Weights of a small GPT-style language model, trained from scratch on English Wikipedia: no biases in attention or MLP.
MLP neurons of a small language model. Each row is named by its layer, matrix (up: input weights; down: output weights) and neuron, and shows model dimensions 240-303. Each number is 200 + 40 x the weight over its row's rms, rounded and kept within 0 to 999.
Before each neuron's rows, "raises" lists the tokens whose logits its output raises most directly, leaving later layers aside.

raises: " windows", " roof", " wall", " skin", " surface"
L8.up2547,162,234,231,224,207,187,247,273,171,99,203,335,228,141,232,257,276,249,196,269,176,206,211,203,240,198,218,165,222,187,216,157,232,196,183,170,185,305,176,248,190,208,155,164,184,193,209,207,180,190,166,238,151,173,220,199,163,219,205,225,279,155,195,205
L8.down2547,194,164,244,213,177,221,218,232,141,178,210,176,163,165,242,259,203,248,138,126,182,174,259,140,199,228,210,151,249,221,102,158,204,251,185,183,188,203,190,226,138,209,269,157,192,252,193,157,205,220,263,242,188,185,278,134,199,209,233,170,179,159,239,133

raises: " capacity", "ility", " performance", " ability", "ibility"
L8.up2857,236,233,206,156,171,177,221,230,196,251,216,268,146,178,270,246,227,211,182,215,268,167,241,248,121,250,218,164,228,201,235,170,190,194,204,120,194,270,278,230,121,249,197,127,157,151,239,179,168,162,202,184,150,235,188,172,233,174,173,175,219,151,235,225
L8.down2857,163,220,251,172,200,189,184,212,146,255,203,287,173,246,189,216,141,251,211,296,203,245,209,215,212,198,264,199,244,137,214,154,231,155,280,189,185,235,221,159,205,233,197,159,212,219,266,228,210,198,142,201,143,86,141,138,165,275,174,189,170,266,223,266

raises: " Governor", " mayor", " president", " Mayor", " bishop"
L8.up3261,231,213,216,260,174,166,228,191,156,187,262,141,147,157,149,158,225,183,167,174,229,205,130,222,165,193,233,190,222,111,241,178,222,221,220,174,181,243,195,167,170,162,163,219,178,132,193,238,244,227,205,188,224,182,156,239,260,146,244,206,172,216,190,173
L8.down3261,203,232,211,262,200,168,139,174,224,219,238,159,144,140,223,164,255,198,224,203,249,157,254,229,186,198,171,131,125,251,287,210,226,246,258,169,142,206,108,288,212,199,248,168,271,231,158,235,214,217,239,197,214,144,155,173,176,241,234,172,184,237,194,202

raises: "ō", " Tokyo", "uchi", " Japan", "uro"
L8.up285,178,176,188,160,177,166,182,288,201,210,185,164,275,181,117,169,182,159,234,241,256,206,165,207,178,251,195,115,188,235,147,217,202,166,238,179,271,164,224,187,233,196,223,201,161,227,222,173,198,196,179,255,181,241,203,223,194,194,185,168,118,167,233,165
L8.down285,178,193,185,178,262,224,212,241,212,228,168,202,224,221,187,210,185,168,219,180,180,230,181,226,277,239,193,133,186,139,218,235,154,208,257,234,178,224,159,151,131,182,184,182,176,193,157,136,201,222,203,294,170,215,202,195,176,151,233,229,192,221,206,179

raises: " failure", " change", " fall", " increase", " withd"
L8.up2232,199,137,234,191,221,224,273,198,167,199,219,213,232,128,177,205,221,173,229,227,130,215,189,188,230,150,224,193,126,202,98,245,140,206,163,178,174,161,203,242,183,148,212,165,186,198,223,248,175,253,255,243,226,209,181,232,209,138,200,216,278,115,234,188
L8.down2232,146,222,297,145,205,242,320,193,155,221,181,211,288,199,157,192,190,118,151,189,172,252,216,222,220,199,226,183,142,224,131,226,231,219,184,223,216,151,165,185,126,124,240,107,139,167,218,219,219,235,191,258,193,194,179,181,266,218,199,192,202,150,209,192

raises: " Austria", " Berlin", "ä", " Germany", " Vienna"
L8.up2181,176,236,198,174,222,155,245,167,264,245,257,141,145,234,129,179,163,191,194,262,169,160,129,202,211,235,286,180,234,211,165,204,237,233,196,271,210,224,172,188,133,169,249,144,213,208,143,231,251,163,153,191,234,263,211,232,224,230,229,157,256,229,173,174
L8.down2181,256,201,190,253,209,225,180,214,176,137,141,203,240,128,240,256,261,198,189,129,255,257,288,216,184,194,148,222,188,170,253,210,151,201,209,118,170,210,261,242,247,236,181,245,207,211,203,194,205,211,234,243,151,99,168,122,167,212,169,237,179,171,174,236

raises: " you", " we", "You", " I", "We"
L8.up748,237,231,159,281,243,176,134,196,289,185,204,194,199,129,211,215,171,160,190,285,212,261,199,206,160,218,270,133,205,176,196,222,223,221,226,250,200,227,228,158,185,208,183,215,140,223,282,192,212,210,107,213,199,266,151,196,253,188,118,279,191,106,110,171
L8.down748,231,259,143,245,220,235,200,150,224,175,247,130,190,192,181,223,232,203,141,229,178,156,163,229,132,277,218,204,209,205,123,150,194,240,266,168,129,170,213,162,148,238,251,257,193,149,206,174,237,227,161,226,138,158,126,225,280,185,128,219,123,160,174,229

raises: " battle", " fighting", " attack", " fight", " offensive"
L8.up2155,151,208,130,191,256,227,162,232,209,190,165,204,161,157,272,267,205,158,152,157,174,253,120,133,322,260,270,201,205,142,171,232,243,221,188,256,241,168,186,200,228,249,184,191,212,195,244,139,144,202,213,206,332,195,205,194,161,206,248,229,157,192,246,173
L8.down2155,236,217,225,207,183,158,265,196,209,243,247,163,219,251,185,145,184,141,209,255,218,223,225,222,90,170,135,192,201,197,236,195,179,213,195,162,216,226,212,216,211,134,200,163,136,204,170,235,201,209,182,214,158,163,187,191,226,203,203,199,223,202,192,321

raises: " laws", " filed", " lawyer", " arrest", " sale"
L8.up2460,223,241,178,192,252,153,213,241,263,175,200,194,179,220,163,181,223,191,155,202,185,162,170,237,237,162,159,115,169,187,203,173,343,250,233,182,214,153,202,224,260,236,157,202,176,216,205,202,238,201,183,208,240,210,208,184,265,205,176,249,285,144,281,138
L8.down2460,201,301,282,241,255,231,232,201,201,178,144,203,218,225,147,203,196,209,191,247,175,162,239,178,153,203,184,189,245,277,227,235,230,221,254,144,275,191,217,202,252,181,204,188,198,267,232,235,216,121,208,142,282,215,145,209,206,228,249,160,144,230,135,195

raises: " that", " That", " they", " he", " how"
L8.up3110,200,187,231,227,222,151,198,231,153,163,193,183,242,137,224,140,232,134,233,168,243,132,182,175,238,201,169,160,183,229,222,243,240,232,204,229,215,256,144,140,121,162,181,156,241,204,277,153,206,216,96,164,173,228,175,218,135,147,247,183,105,205,192,159
L8.down3110,146,245,240,187,227,229,109,230,193,192,191,207,213,152,208,220,243,159,176,105,138,159,232,219,235,246,230,137,239,302,189,223,253,152,191,218,195,185,185,142,192,151,236,220,127,121,267,202,183,220,147,178,215,278,194,113,161,191,131,186,147,315,205,155